MLP neurons of a small language model. Each row is named by its layer, matrix (gate and up: input weights; down: output weights) and neuron, and shows model dimensions 336-431. Each number is 50 + 12 x the weight over its row's rms, rounded and kept within 0 to 99. A neuron's up and down rows have the sign that makes its largest values positive.
After each neuron's rows, "fires before" lists the tokens most often just after its 100 highest values on Wikipedia text that the model never trained on.

L7.gate989:44 60 34 42 52 37 58 40 33 35 49 52 53 35 58 49 46 51 72 68 83 44 54 26 57 60 60 65 31 40 45 40 44 54 55 40 73 44 34 68 46 36 41 52 46 66 50 56 52 49 52 56 40 22 36 35 42 53 55 46 51 50 43 55 57 49 51 70 60 62 57 61 64 51 40 42 57 36 58 51 45 49 32 52 60 57 50 38 55 57 62 68 39 58 22 35
L7.up989:46 75 52 27 62 56 48 55 37 44 82 43 44 30 44 51 45 41 54 58 35 64 30 57 48 49 53 62 46 52 56 52 23 50 63 33 47 63 58 48 55 54 46 58 66 39 35 41 70 64 47 66 63 29 45 46 18 35 44 73 63 37 57 69 34 50 55 63 33 53 48 27 59 42 29 33 53 58 34 42 56 48 52 45 58 55 27 28 26 44 41 66 73 62 33 32
L7.down989:48 47 67 81 56 55 47 66 54 57 48 56 70 53 57 55 56 69 63 39 64 59 62 34 60 34 73 48 40 57 59 56 41 65 47 67 66 60 37 48 45 43 49 63 47 45 48 47 52 45 13 47 53 43 34 48 37 49 50 58 53 53 30 63 38 38 54 67 49 59 60 48 30 39 37 57 54 54 44 67 36 47 32 31 71 38 32 23 61 58 34 31 28 32 42 41
fires before: "\n", "-"

L5.gate1114:58 61 36 41 55 57 71 62 42 59 69 45 62 52 62 40 48 35 55 54 43 54 30 58 57 61 48 43 44 37 28 33 50 62 41 34 61 34 67 60 61 22 57 51 51 49 59 50 39 45 67 54 35 53 37 21 36 31 52 56 44 60 65 78 47 42 34 48 58 61 50 45 59 60 49 73 64 56 38 32 78 48 61 59 61 55 47 47 40 42 54 43 50 51 51 55
L5.up1114:52 46 70 47 46 33 53 35 58 50 50 60 46 37 69 32 36 35 52 37 53 46 57 56 49 45 50 35 58 40 61 32 54 46 64 30 74 53 44 54 48 51 49 42 54 52 59 46 46 50 36 76 38 51 35 46 44 40 41 64 39 68 60 56 58 44 48 48 48 57 62 58 32 48 43 39 52 54 36 66 44 26 51 54 51 55 61 29 65 51 38 65 58 61 37 39
L5.down1114:63 57 45 50 57 48 45 41 55 55 62 59 50 57 51 47 46 67 52 70 33 41 42 49 48 54 62 45 52 43 52 42 65 36 59 30 52 75 62 25 55 53 61 44 52 70 47 55 34 45 35 44 26 21 40 52 63 49 47 64 55 52 63 65 42 64 57 56 65 39 49 58 52 44 51 44 42 51 39 62 65 51 42 38 41 49 36 64 48 55 63 61 49 55 51 57
fires before: " |", ";", "'", "',", ":"

L4.gate695:55 43 27 42 53 61 45 37 48 47 49 53 42 44 49 27 50 30 48 50 34 47 57 37 60 58 46 53 69 47 32 54 61 50 58 24 70 41 76 49 49 43 56 34 47 57 70 52 53 42 39 57 49 47 27 41 47 52 58 50 51 50 33 55 51 54 39 58 48 57 46 59 54 51 42 44 58 58 59 37 53 47 42 29 86 67 49 45 59 56 28 44 43 49 51 46
L4.up695:39 61 41 48 43 75 36 46 41 54 65 31 28 46 63 47 75 67 52 38 57 55 51 49 46 48 52 42 61 50 57 50 75 69 58 42 75 47 62 57 30 66 50 79 27 52 70 42 64 52 63 54 55 69 24 44 51 53 45 64 65 56 68 73 72 53 49 40 34 56 40 45 40 70 46 37 57 59 36 42 57 47 54 43 50 38 52 35 50 29 33 57 50 47 32 47
L4.down695:51 59 40 60 61 53 28 56 40 54 41 73 44 39 54 27 56 36 57 61 36 54 29 67 81 53 47 48 54 57 58 45 53 44 45 37 42 59 59 50 68 44 46 65 62 40 55 64 50 59 59 61 72 46 72 33 53 42 52 47 50 39 32 49 55 34 27 55 56 52 69 59 49 44 51 62 45 63 76 40 43 40 57 58 31 52 52 77 70 48 66 43 19 47 52 37
fires before: "\n", "|", "-"

L7.gate1223:50 46 54 46 64 46 45 47 39 50 56 65 63 68 58 56 35 34 47 73 51 45 34 53 64 32 43 53 67 60 51 35 70 73 60 61 79 46 44 70 68 55 56 75 60 47 69 52 57 57 48 38 58 49 49 64 25 61 43 53 62 49 38 64 49 50 51 42 33 44 39 50 62 66 45 38 55 83 40 45 48 24 34 34 37 61 46 44 56 47 44 50 65 29 47 36
L7.up1223:55 58 42 41 66 38 43 39 73 47 70 44 28 44 63 71 55 18 49 55 44 44 56 58 46 39 52 50 49 33 56 43 39 63 44 43 64 75 38 47 56 60 64 47 51 40 57 59 33 45 29 71 47 38 42 25 40 59 64 46 76 52 57 54 33 42 56 60 44 67 31 29 60 55 47 48 49 38 48 40 31 53 56 46 66 35 60 41 66 57 42 57 44 22 44 30
L7.down1223:47 41 60 53 49 43 66 57 46 38 38 61 63 62 61 35 44 69 48 69 52 56 58 55 50 59 63 43 59 68 56 73 44 61 39 56 64 54 55 44 51 52 43 63 36 60 52 44 56 38 46 30 40 49 33 57 58 41 46 39 24 39 61 51 55 45 45 56 43 43 29 39 40 57 54 55 50 50 51 47 58 64 53 35 38 47 40 51 62 26 62 46 60 65 32 55
fires before: "\n", "-"

L4.gate87:84 41 59 44 66 55 26 39 49 46 33 37 21 46 43 65 36 59 43 54 60 64 65 56 46 42 42 56 69 53 37 59 55 59 70 46 56 40 48 55 73 55 31 66 70 39 29 36 31 36 56 41 64 47 56 49 40 41 81 50 40 57 44 72 37 66 63 35 62 39 32 36 39 16 58 57 56 57 32 52 28 57 55 47 61 46 69 43 69 46 58 50 41 58 39 42
L4.up87:65 48 75 57 45 65 63 33 45 51 28 35 41 41 36 46 72 64 57 51 57 51 49 63 27 49 49 49 58 48 42 55 52 27 41 52 47 60 60 46 59 51 42 58 60 73 68 64 24 53 29 44 58 45 56 34 54 33 47 52 40 62 50 49 62 57 57 22 48 45 54 62 38 60 57 54 58 47 47 65 71 37 51 34 40 37 66 43 51 42 45 37 54 47 47 46
L4.down87:62 37 50 35 51 62 63 33 63 53 36 45 39 43 27 39 40 49 50 41 41 63 54 36 51 58 67 60 55 56 48 43 51 57 16 56 42 32 48 73 45 61 49 49 65 36 62 72 40 56 48 39 36 42 59 70 65 46 49 46 58 37 65 44 42 44 31 53 45 52 58 45 61 37 66 25 60 48 47 65 40 44 58 61 55 53 58 40 46 57 45 51 68 65 56 41
fires before: " the", " a", " his", " World"

L3.gate632:53 64 51 57 62 52 56 41 50 56 62 42 41 55 50 33 39 44 47 56 36 41 54 36 50 51 28 60 65 68 42 66 43 74 52 52 85 45 38 45 60 47 72 32 39 60 61 44 57 46 63 63 56 61 38 42 51 51 52 55 58 52 41 41 45 67 54 43 48 63 42 72 53 49 62 39 53 48 27 59 47 46 31 38 58 51 52 27 51 42 49 66 65 45 37 43
L3.up632:62 62 49 49 55 49 63 54 61 58 54 29 41 36 38 48 39 43 57 46 48 63 63 41 63 55 28 57 59 59 42 59 57 56 43 50 64 30 35 49 50 41 57 56 37 48 64 55 53 61 61 50 62 48 37 41 41 55 51 69 65 36 61 54 34 70 66 58 48 58 40 62 46 49 41 64 57 40 44 41 41 64 18 40 64 57 49 32 69 40 42 51 50 50 43 45
L3.down632:55 55 36 51 46 50 51 29 37 70 37 14 52 42 51 53 50 51 58 45 47 57 51 36 55 47 33 50 38 71 52 42 52 62 15 42 65 43 36 55 46 63 57 71 35 38 43 73 70 67 56 63 65 52 40 39 62 44 47 41 44 63 61 29 55 24 41 50 57 52 45 58 75 55 53 48 52 64 46 47 51 45 49 37 48 33 51 52 46 75 58 47 54 36 53 54
fires before: "\n", "-"

L2.gate1023:45 63 39 31 35 48 49 54 43 30 40 48 53 55 60 53 42 55 56 48 38 64 61 45 60 42 45 76 60 45 48 62 46 52 49 46 59 34 23 51 56 35 53 32 39 37 63 43 38 43 44 50 34 52 42 48 39 51 62 55 49 42 38 46 51 77 61 59 25 55 58 61 35 54 37 34 59 60 36 50 43 56 63 73 34 65 58 52 71 69 45 62 66 55 51 45
L2.up1023:49 56 61 51 54 58 59 41 52 26 64 44 54 42 60 68 31 65 56 24 57 62 70 85 52 48 62 32 56 52 37 38 42 36 51 50 40 55 42 55 25 36 67 73 32 74 58 33 58 37 38 77 53 51 41 45 69 57 49 48 68 41 58 54 39 55 53 46 70 56 70 62 53 44 31 37 56 48 40 59 45 58 70 65 30 65 56 42 47 56 45 59 42 37 43 45
L2.down1023:37 43 43 63 41 52 29 69 64 36 62 65 51 40 42 64 36 32 57 68 40 46 57 56 71 60 61 51 43 38 30 52 47 32 50 65 58 57 47 64 46 37 35 44 33 38 48 53 48 54 49 61 46 73 83 40 61 64 40 45 53 24 38 58 44 55 61 40 49 21 62 52 54 59 21 56 54 68 59 46 44 53 31 71 40 49 44 56 38 39 58 74 53 31 51 38
fires before: " of", " |", " in", " since", ","

L5.gate548:53 70 51 36 68 29 79 41 65 62 57 61 62 47 50 48 60 66 25 64 38 37 22 43 36 71 44 38 51 58 49 55 56 48 57 60 46 31 59 48 65 68 51 62 49 59 49 49 40 50 46 71 36 36 29 55 34 51 40 51 51 30 63 64 25 51 46 48 65 41 50 35 40 55 51 58 28 27 19 47 33 81 35 36 67 57 67 50 71 46 46 63 51 37 76 33
L5.up548:55 47 72 50 51 62 34 45 63 63 37 31 68 13 50 51 50 50 57 43 55 58 42 42 46 63 47 52 29 38 60 62 41 66 48 43 53 47 38 41 52 63 68 56 44 51 48 40 54 66 74 46 33 53 48 52 48 42 28 62 39 37 39 34 52 68 46 45 67 56 57 61 52 38 52 37 57 40 39 80 25 48 58 65 50 58 54 65 41 52 50 51 42 32 66 36
L5.down548:33 64 41 50 53 59 27 39 58 37 48 44 45 53 59 47 55 51 55 60 43 56 59 51 28 46 26 55 43 43 73 63 41 32 45 48 46 43 65 68 37 49 58 31 32 46 54 58 62 63 67 38 34 54 50 37 78 43 32 63 49 41 40 50 30 52 52 58 60 39 56 47 57 46 55 37 42 27 54 51 64 50 45 47 42 69 53 32 24 39 69 60 51 42 60 25
fires before: "\n", " of", " |", "′"

L3.gate499:54 58 47 43 61 46 60 62 64 26 32 45 34 42 54 42 71 75 50 39 55 45 48 75 38 44 37 40 38 41 30 64 29 68 55 41 60 57 19 47 30 56 42 39 66 49 59 42 52 54 40 54 51 54 43 60 31 61 38 68 51 35 38 64 46 67 65 57 48 60 45 76 59 48 59 57 57 31 59 26 60 65 31 49 62 56 44 24 50 37 54 58 47 54 43 54
L3.up499:53 43 46 46 60 41 56 55 62 40 47 52 42 31 44 26 42 63 54 35 55 56 37 73 35 43 55 50 39 33 27 68 44 61 57 50 64 59 38 54 23 73 63 40 58 59 63 58 47 60 50 51 59 68 42 52 19 53 48 61 67 40 38 77 50 70 63 56 44 58 42 67 51 50 48 53 50 37 49 34 52 64 33 47 47 59 56 22 42 46 34 53 38 53 30 38
L3.down499:54 44 51 35 53 43 48 48 49 63 57 49 70 49 45 55 40 27 40 32 47 54 58 55 59 47 62 50 60 49 47 44 48 45 53 47 57 50 53 52 61 43 61 40 41 45 49 52 56 46 56 66 55 44 46 56 32 43 57 50 51 46 52 51 65 54 55 61 41 46 42 47 31 53 35 37 66 50 51 39 46 52 51 41 40 55 55 26 48 32 45 50 49 54 47 49
fires before: "\n", "|", "-"

L8.gate1219:50 60 38 38 50 50 32 41 44 57 39 35 20 38 57 39 53 45 46 45 57 55 44 55 48 50 43 35 34 44 59 77 44 64 48 49 57 67 64 43 56 52 55 62 36 41 74 40 75 40 28 50 56 69 45 46 47 33 59 45 46 51 47 23 76 43 47 50 47 55 60 59 43 65 55 62 52 57 58 59 50 52 51 39 49 48 67 57 51 45 45 47 48 34 71 41
L8.up1219:35 52 49 49 73 25 38 63 33 60 34 55 39 46 39 45 55 29 40 59 59 54 69 37 45 48 63 42 35 31 61 46 40 46 50 55 30 64 46 27 56 50 46 57 36 47 70 50 46 50 61 54 52 58 42 63 27 45 52 43 50 43 55 30 49 25 21 50 55 33 38 38 75 68 58 45 62 49 45 61 67 47 37 48 41 52 58 57 65 34 48 48 32 54 41 46
L8.down1219:57 42 65 53 69 68 61 39 49 59 50 43 59 19 35 67 75 39 44 61 69 71 53 48 66 38 53 44 38 30 49 37 52 40 59 45 48 49 29 41 46 48 52 55 51 49 57 61 44 52 43 51 63 48 46 34 67 34 56 36 34 54 45 37 57 59 44 55 50 64 57 57 66 71 52 41 63 24 42 45 42 62 38 74 49 36 64 59 35 34 50 32 33 52 61 27
fires before: " the", " that", " a", " his"

L8.gate1242:48 49 44 53 42 53 42 41 41 48 58 57 45 41 66 66 49 54 70 59 55 61 49 45 32 56 40 69 57 53 45 40 49 48 55 56 43 55 35 38 50 79 55 48 60 64 42 39 35 44 45 43 56 41 55 65 44 62 50 60 50 53 39 59 59 60 48 54 61 52 51 44 40 72 32 30 51 47 38 25 12 49 54 61 38 56 40 40 56 59 54 51 22 50 54 51
L8.up1242:41 65 60 71 71 53 53 61 61 41 34 46 18 51 68 44 62 41 45 49 61 46 64 43 63 37 56 60 61 53 38 72 68 47 41 28 54 62 46 39 53 49 54 50 36 43 72 53 55 62 39 57 53 61 54 59 43 30 61 42 38 38 48 31 46 38 41 50 47 66 31 47 47 49 30 53 39 60 39 58 54 52 37 49 47 47 36 51 46 57 48 47 56 71 28 45
L8.down1242:40 60 57 68 61 48 62 51 44 38 73 53 55 51 53 64 23 59 45 51 48 49 43 57 45 62 54 37 39 51 58 47 37 56 68 39 47 36 53 53 39 41 72 47 61 60 62 44 49 45 56 48 48 40 23 41 54 55 30 38 58 54 50 51 58 63 41 37 36 57 56 51 43 46 93 62 49 53 61 61 49 39 51 42 45 28 68 44 61 51 41 47 73 42 34 69
fires before: " to", " in", " on", " by", " with", " as"

L7.gate722:35 61 51 47 58 69 40 57 25 24 28 44 40 49 49 55 42 30 74 57 49 64 46 48 39 42 59 47 62 41 52 41 60 63 74 53 49 44 58 27 29 48 63 46 33 52 47 54 57 55 56 41 40 45 49 52 63 56 28 56 68 39 50 46 74 57 79 50 59 52 47 42 45 51 62 55 61 54 48 49 61 53 17 44 63 51 45 65 53 72 60 51 70 39 50 54
L7.up722:44 76 45 61 47 26 46 44 37 52 54 46 39 60 70 68 61 44 54 55 64 46 53 54 48 44 72 57 56 67 46 75 65 49 41 46 47 38 60 62 58 54 35 43 54 64 56 43 46 69 48 49 43 52 52 35 50 64 60 58 50 29 59 62 84 45 58 55 25 55 47 52 65 60 50 49 57 59 51 46 46 70 49 68 42 44 41 53 53 63 65 32 49 51 53 22
L7.down722:54 69 70 48 43 40 35 56 59 40 70 72 41 54 25 72 51 48 59 35 53 48 38 43 49 40 47 45 60 58 42 65 59 50 06 49 58 42 65 55 53 52 25 58 57 60 50 52 63 48 37 56 56 43 37 69 41 42 36 61 43 56 62 43 71 56 49 43 50 59 28 48 56 46 56 45 58 50 49 45 59 53 51 63 42 36 62 40 62 42 45 27 36 76 54 54
fires before: "\n", "|", "|---|---|---|---|---|", "|---|---|---|---|---|---|---|---|", "|---|---|---|---|---|---|---|"

L5.gate58:51 40 62 47 22 41 32 50 53 38 36 39 28 55 39 47 58 73 43 51 61 40 55 63 42 45 75 61 54 71 39 43 59 55 52 39 41 52 44 44 60 25 76 58 43 33 65 53 62 48 38 53 56 65 44 50 41 48 56 54 46 55 65 44 81 70 65 39 43 64 34 54 43 40 57 63 40 43 33 29 51 54 54 56 44 40 70 50 60 45 61 61 44 65 44 53
L5.up58:52 58 32 42 43 41 40 48 64 74 39 42 67 31 59 44 41 32 74 42 56 56 56 35 45 64 47 25 22 62 45 50 50 66 52 38 43 60 53 46 51 56 59 63 50 46 55 45 57 62 45 64 59 28 48 52 58 33 45 37 41 51 36 46 65 56 51 37 20 28 60 68 30 66 58 42 33 49 58 60 74 57 47 44 45 56 64 69 50 53 68 50 34 42 49 44
L5.down58:34 50 42 67 52 65 55 44 55 64 57 69 38 51 50 62 73 38 54 42 64 39 57 31 52 69 46 44 74 57 53 54 47 63 49 58 64 61 46 35 56 51 74 51 57 54 70 61 67 46 56 46 28 42 73 56 56 52 48 39 23 66 46 39 38 32 46 64 45 36 29 45 51 47 30 54 61 51 62 34 55 41 44 58 31 65 48 63 34 61 58 52 50 59 32 56
fires before: " the", " to", " that", " by"

L2.gate901:46 51 55 40 68 57 50 46 53 40 66 54 33 31 64 53 44 41 43 53 77 70 27 62 54 55 62 73 48 72 45 65 48 36 40 44 44 55 32 52 54 55 42 56 49 77 65 44 35 40 26 67 54 37 47 46 42 60 64 39 46 30 52 36 88 46 59 28 39 41 49 45 30 54 46 57 50 49 51 46 61 61 61 52 37 50 87 48 42 32 75 52 68 57 54 70
L2.up901:27 43 45 36 35 49 30 47 71 58 45 25 40 48 46 34 37 46 79 45 31 68 43 70 63 51 61 46 58 32 55 50 35 44 45 62 47 46 69 53 50 45 36 63 47 75 55 48 41 42 54 56 42 35 61 68 43 51 51 48 48 56 60 37 52 54 48 36 35 32 59 71 25 66 62 37 64 43 64 40 74 52 45 33 16 73 47 37 52 42 57 35 42 54 49 64
L2.down901:60 32 58 44 48 65 56 30 48 44 63 50 51 60 38 37 44 51 41 66 29 50 63 57 40 59 58 60 69 33 62 58 50 30 71 38 63 66 79 68 54 38 45 49 38 42 39 30 52 74 33 49 51 41 51 39 64 52 41 36 52 37 52 48 50 72 53 39 39 58 71 33 32 63 60 21 55 68 58 52 57 59 59 30 58 50 56 55 47 61 54 53 43 69 36 41
fires before: " the", " World", " his"

L7.gate312:57 84 35 50 38 28 68 33 41 29 55 57 60 56 41 46 53 53 40 52 37 61 56 49 44 55 44 38 74 41 36 47 45 47 49 48 38 48 49 33 70 42 19 58 55 57 38 46 27 65 43 54 58 50 61 40 38 50 53 45 31 54 36 25 65 68 39 34 64 37 61 45 59 56 66 64 32 48 60 45 24 35 49 61 46 70 40 65 61 50 43 63 35 61 48 48
L7.up312:49 60 46 61 60 50 82 35 49 32 49 62 40 37 38 46 60 49 58 47 55 59 54 47 65 51 64 64 28 47 74 57 58 21 56 43 36 45 38 46 59 60 49 63 56 50 41 57 23 36 64 42 66 59 47 46 28 50 50 66 57 21 41 57 61 45 64 40 64 42 64 75 38 49 56 52 57 55 62 62 49 32 35 60 41 33 42 54 38 59 28 56 64 60 35 46
L7.down312:59 37 34 57 35 62 56 39 61 58 39 57 53 39 48 39 57 50 49 47 75 65 36 53 51 66 64 22 52 38 55 64 43 62 29 51 51 53 49 56 33 44 30 42 59 55 37 56 36 54 52 77 46 31 42 26 67 85 36 46 49 49 59 65 47 44 60 35 44 57 37 57 59 70 63 52 54 59 63 48 59 69 45 46 42 45 46 28 38 51 55 47 55 57 53 58
fires before: " |", " /", ".9", ".6"

L4.gate1026:65 59 52 48 54 41 48 63 50 54 42 61 58 44 55 37 71 51 38 38 55 55 70 56 58 54 50 56 59 61 37 51 54 40 32 49 56 58 57 45 52 50 31 41 42 72 67 61 42 38 48 70 45 57 40 32 37 39 42 52 72 66 66 61 37 58 62 52 62 29 36 49 51 67 65 30 38 36 54 65 46 72 31 54 40 62 47 59 53 52 34 81 50 58 63 17
L4.up1026:62 44 47 69 46 41 42 26 59 46 39 55 55 49 60 39 57 52 36 33 48 60 57 62 60 41 40 51 56 42 58 50 70 32 35 37 42 57 34 49 53 58 54 52 38 61 68 64 20 36 48 79 53 57 41 55 54 36 53 53 62 32 56 36 48 62 61 43 53 49 43 53 48 60 45 62 49 44 43 56 52 32 33 50 45 35 62 59 42 59 48 46 73 55 19 31
L4.down1026:57 59 36 37 65 51 41 36 49 15 55 58 51 46 46 43 56 43 48 48 53 54 55 48 57 55 36 46 59 51 62 60 60 44 46 46 47 55 64 13 66 54 31 36 34 56 27 48 44 52 58 66 50 58 40 23 43 39 48 77 51 55 71 70 18 39 54 41 56 25 51 51 70 49 43 50 62 54 50 68 50 55 32 52 44 54 48 60 34 61 50 60 75 62 66 58
fires before: " |", " yards", ".00"

L7.gate143:54 47 43 49 63 51 40 66 47 55 72 52 57 26 50 51 45 45 52 41 44 46 42 55 43 60 19 75 46 72 43 53 36 64 58 40 45 74 64 51 51 74 54 44 55 35 46 51 54 59 49 40 43 69 58 65 42 39 63 60 43 53 30 39 62 46 60 61 48 57 62 40 45 60 50 51 63 47 65 50 38 57 19 71 57 65 48 59 52 43 44 50 51 43 37 40
L7.up143:54 65 55 54 55 57 64 39 61 52 72 50 24 62 49 50 59 40 44 58 56 52 59 55 34 41 26 38 54 33 51 59 53 67 79 49 50 71 51 56 56 81 37 42 47 45 47 44 70 53 64 75 46 36 69 51 26 55 56 50 30 27 43 53 48 66 44 62 38 72 50 45 44 34 62 32 53 43 49 21 40 32 45 79 48 52 41 47 63 57 51 38 63 33 34 33
L7.down143:62 58 41 47 69 65 29 44 63 50 63 45 33 60 58 41 43 68 60 62 41 28 52 56 25 55 53 42 43 41 43 49 50 50 36 30 55 70 59 59 48 60 76 63 60 48 61 40 36 65 47 39 59 23 51 55 51 49 45 30 41 63 52 50 56 36 50 57 62 59 29 57 38 62 65 55 32 47 41 62 66 50 68 39 50 66 24 72 64 33 59 44 59 47 53 46
fires before: "\n"

L8.gate911:47 48 58 53 55 52 31 48 49 52 67 33 48 39 61 53 57 47 62 43 35 51 57 73 66 53 36 34 52 46 61 61 35 60 56 65 43 44 38 50 42 31 44 37 41 58 54 68 28 40 55 41 33 38 76 65 68 47 37 73 28 61 29 54 42 50 49 36 23 52 58 41 42 59 34 34 49 55 38 54 31 37 33 43 50 52 49 65 49 38 61 56 84 41 33 54
L8.up911:25 53 78 42 45 66 47 44 38 56 56 61 43 59 84 37 56 61 69 46 60 38 65 64 58 57 65 70 26 51 50 46 36 44 34 59 51 73 33 64 62 40 33 44 45 63 42 68 53 59 55 41 47 46 53 66 71 49 25 38 53 63 57 60 44 45 66 48 44 62 73 58 30 59 34 42 32 56 62 55 54 26 57 50 51 41 51 46 55 52 38 35 77 46 29 36
L8.down911:73 59 65 59 48 77 50 47 38 58 61 47 45 55 50 39 57 55 47 42 52 48 73 52 47 72 53 40 46 44 60 53 45 41 36 29 47 54 41 71 28 57 41 65 25 60 58 39 57 53 40 40 63 65 58 43 33 59 63 49 40 57 63 47 67 41 64 45 42 45 46 31 62 54 61 20 44 55 80 57 54 71 67 46 50 57 57 70 56 55 74 40 53 57 56 34
fires before: " of", " that"

L8.gate40:51 66 41 64 81 53 48 58 21 52 61 55 50 43 24 44 40 55 40 55 43 62 32 29 57 59 43 52 50 66 57 47 53 51 54 59 45 67 29 71 64 47 64 47 29 68 51 61 33 42 43 63 36 61 47 50 44 46 42 41 34 58 49 46 51 47 54 63 61 48 43 36 47 25 28 28 71 51 48 52 48 50 56 45 47 57 48 45 77 54 50 56 49 46 54 51
L8.up40:36 46 64 50 33 54 51 48 61 55 51 43 43 86 49 43 46 26 45 57 58 63 32 53 55 47 58 36 65 44 57 61 31 63 31 33 52 50 49 36 63 36 34 42 46 37 41 52 34 26 47 47 63 66 57 39 36 52 54 35 65 53 37 55 45 56 50 46 55 55 51 36 62 54 49 43 58 25 56 53 62 52 56 49 52 37 46 49 59 42 70 49 58 42 45 37
L8.down40:34 55 40 42 68 53 56 76 58 57 52 52 62 38 63 34 50 55 44 56 57 34 64 56 47 78 49 54 62 37 41 71 47 60 72 56 57 47 47 65 44 58 75 53 41 46 36 45 59 47 45 35 51 70 54 65 61 37 41 50 49 49 49 56 49 49 53 55 76 39 31 45 66 40 49 42 38 55 39 59 33 60 64 39 42 42 42 78 37 33 40 50 85 48 58 41
fires before: "\n", " in", "ur"

L7.gate32:32 61 76 42 32 56 50 51 56 50 43 36 56 44 58 47 56 61 37 77 59 50 56 67 39 45 46 46 58 49 24 30 46 73 69 48 52 60 65 66 25 52 54 61 75 40 40 59 43 55 51 58 37 55 34 52 46 67 50 55 49 30 63 56 70 65 62 42 57 51 23 46 56 57 39 49 47 39 38 49 59 31 57 52 46 50 48 28 45 60 50 66 55 30 23 47
L7.up32:56 58 44 32 57 55 68 51 57 51 21 52 64 50 42 43 60 45 38 70 65 56 42 49 48 69 34 65 67 58 45 61 55 56 51 32 45 65 41 67 55 53 61 41 49 50 62 53 57 48 41 32 43 38 39 29 36 50 53 59 43 41 33 59 41 59 32 59 53 53 37 55 30 49 41 43 58 65 64 34 28 53 47 59 40 51 36 21 71 42 51 53 58 29 49 33
L7.down32:54 58 56 35 72 36 54 68 54 45 38 55 47 58 41 54 53 43 60 53 19 64 48 51 51 49 46 36 65 51 54 55 46 35 56 53 48 50 52 46 50 48 59 54 42 71 44 51 48 43 52 38 50 47 54 54 40 48 40 40 63 65 43 38 56 37 32 64 54 24 58 38 55 35 43 53 68 65 36 54 62 40 56 50 43 42 41 22 55 22 35 36 44 74 58 51
fires before: "\n"

L5.gate623:58 41 44 42 33 63 41 51 72 38 59 37 52 49 58 53 46 75 47 35 67 48 52 68 48 61 39 70 42 53 35 40 38 60 60 32 58 56 42 44 52 33 60 59 49 37 64 45 47 39 65 55 45 54 28 31 23 49 61 44 59 34 59 56 69 62 43 48 60 46 51 58 42 47 61 43 39 48 43 23 51 49 27 33 57 63 44 26 41 48 60 30 66 19 67 22
L5.up623:59 61 55 45 33 47 60 41 50 44 34 39 35 35 32 50 38 48 38 43 40 54 63 62 45 41 64 43 27 57 55 66 47 70 53 47 47 47 37 43 48 47 43 60 49 61 65 49 64 33 56 52 55 34 31 47 25 67 28 82 41 41 37 52 75 68 30 34 68 70 72 48 44 48 69 62 46 52 63 47 46 63 50 56 59 54 49 25 58 35 22 60 43 25 41 40
L5.down623:55 44 61 63 36 56 61 48 45 40 42 44 36 53 62 59 67 53 51 47 31 63 62 49 70 51 56 47 33 42 47 52 47 40 45 57 58 52 66 35 47 37 36 36 50 49 35 44 64 57 48 63 62 48 68 42 67 55 58 67 67 39 53 57 48 68 59 53 45 47 47 41 49 50 46 45 58 68 73 54 26 47 52 71 53 23 51 48 39 46 38 32 43 55 59 39
fires before: "\n", " |", "-"

L3.gate267:55 50 41 50 47 49 61 64 68 37 48 53 27 43 52 53 66 64 39 38 58 53 47 55 38 42 38 45 38 40 42 67 35 73 52 50 65 59 22 55 32 70 47 49 58 54 49 52 39 48 43 51 62 63 37 48 15 50 37 59 55 34 32 68 48 72 60 62 47 55 41 69 47 49 48 45 53 44 58 31 52 54 23 43 52 43 44 19 51 53 49 53 32 51 41 48
L3.up267:64 56 49 47 74 45 61 59 54 38 49 41 40 34 40 34 54 67 42 41 51 48 45 68 38 42 46 51 39 45 36 74 43 65 59 51 64 56 35 46 36 57 54 51 64 44 55 54 40 64 40 52 67 67 31 46 18 61 42 69 63 35 26 67 40 73 44 52 43 60 42 76 60 55 53 57 49 44 53 24 58 53 33 42 46 57 40 27 52 40 47 60 43 63 53 30
L3.down267:54 55 42 58 61 51 51 49 55 45 42 43 42 50 52 48 62 65 47 46 50 40 55 62 33 53 37 52 47 44 43 58 56 56 59 50 49 52 47 42 38 44 39 46 63 62 54 48 48 46 36 36 48 60 42 47 41 56 47 62 44 44 43 53 37 59 52 56 54 67 63 71 47 45 53 43 36 49 47 49 44 48 42 52 56 52 42 39 54 56 59 64 52 54 48 43
fires before: "\n", "-", "|"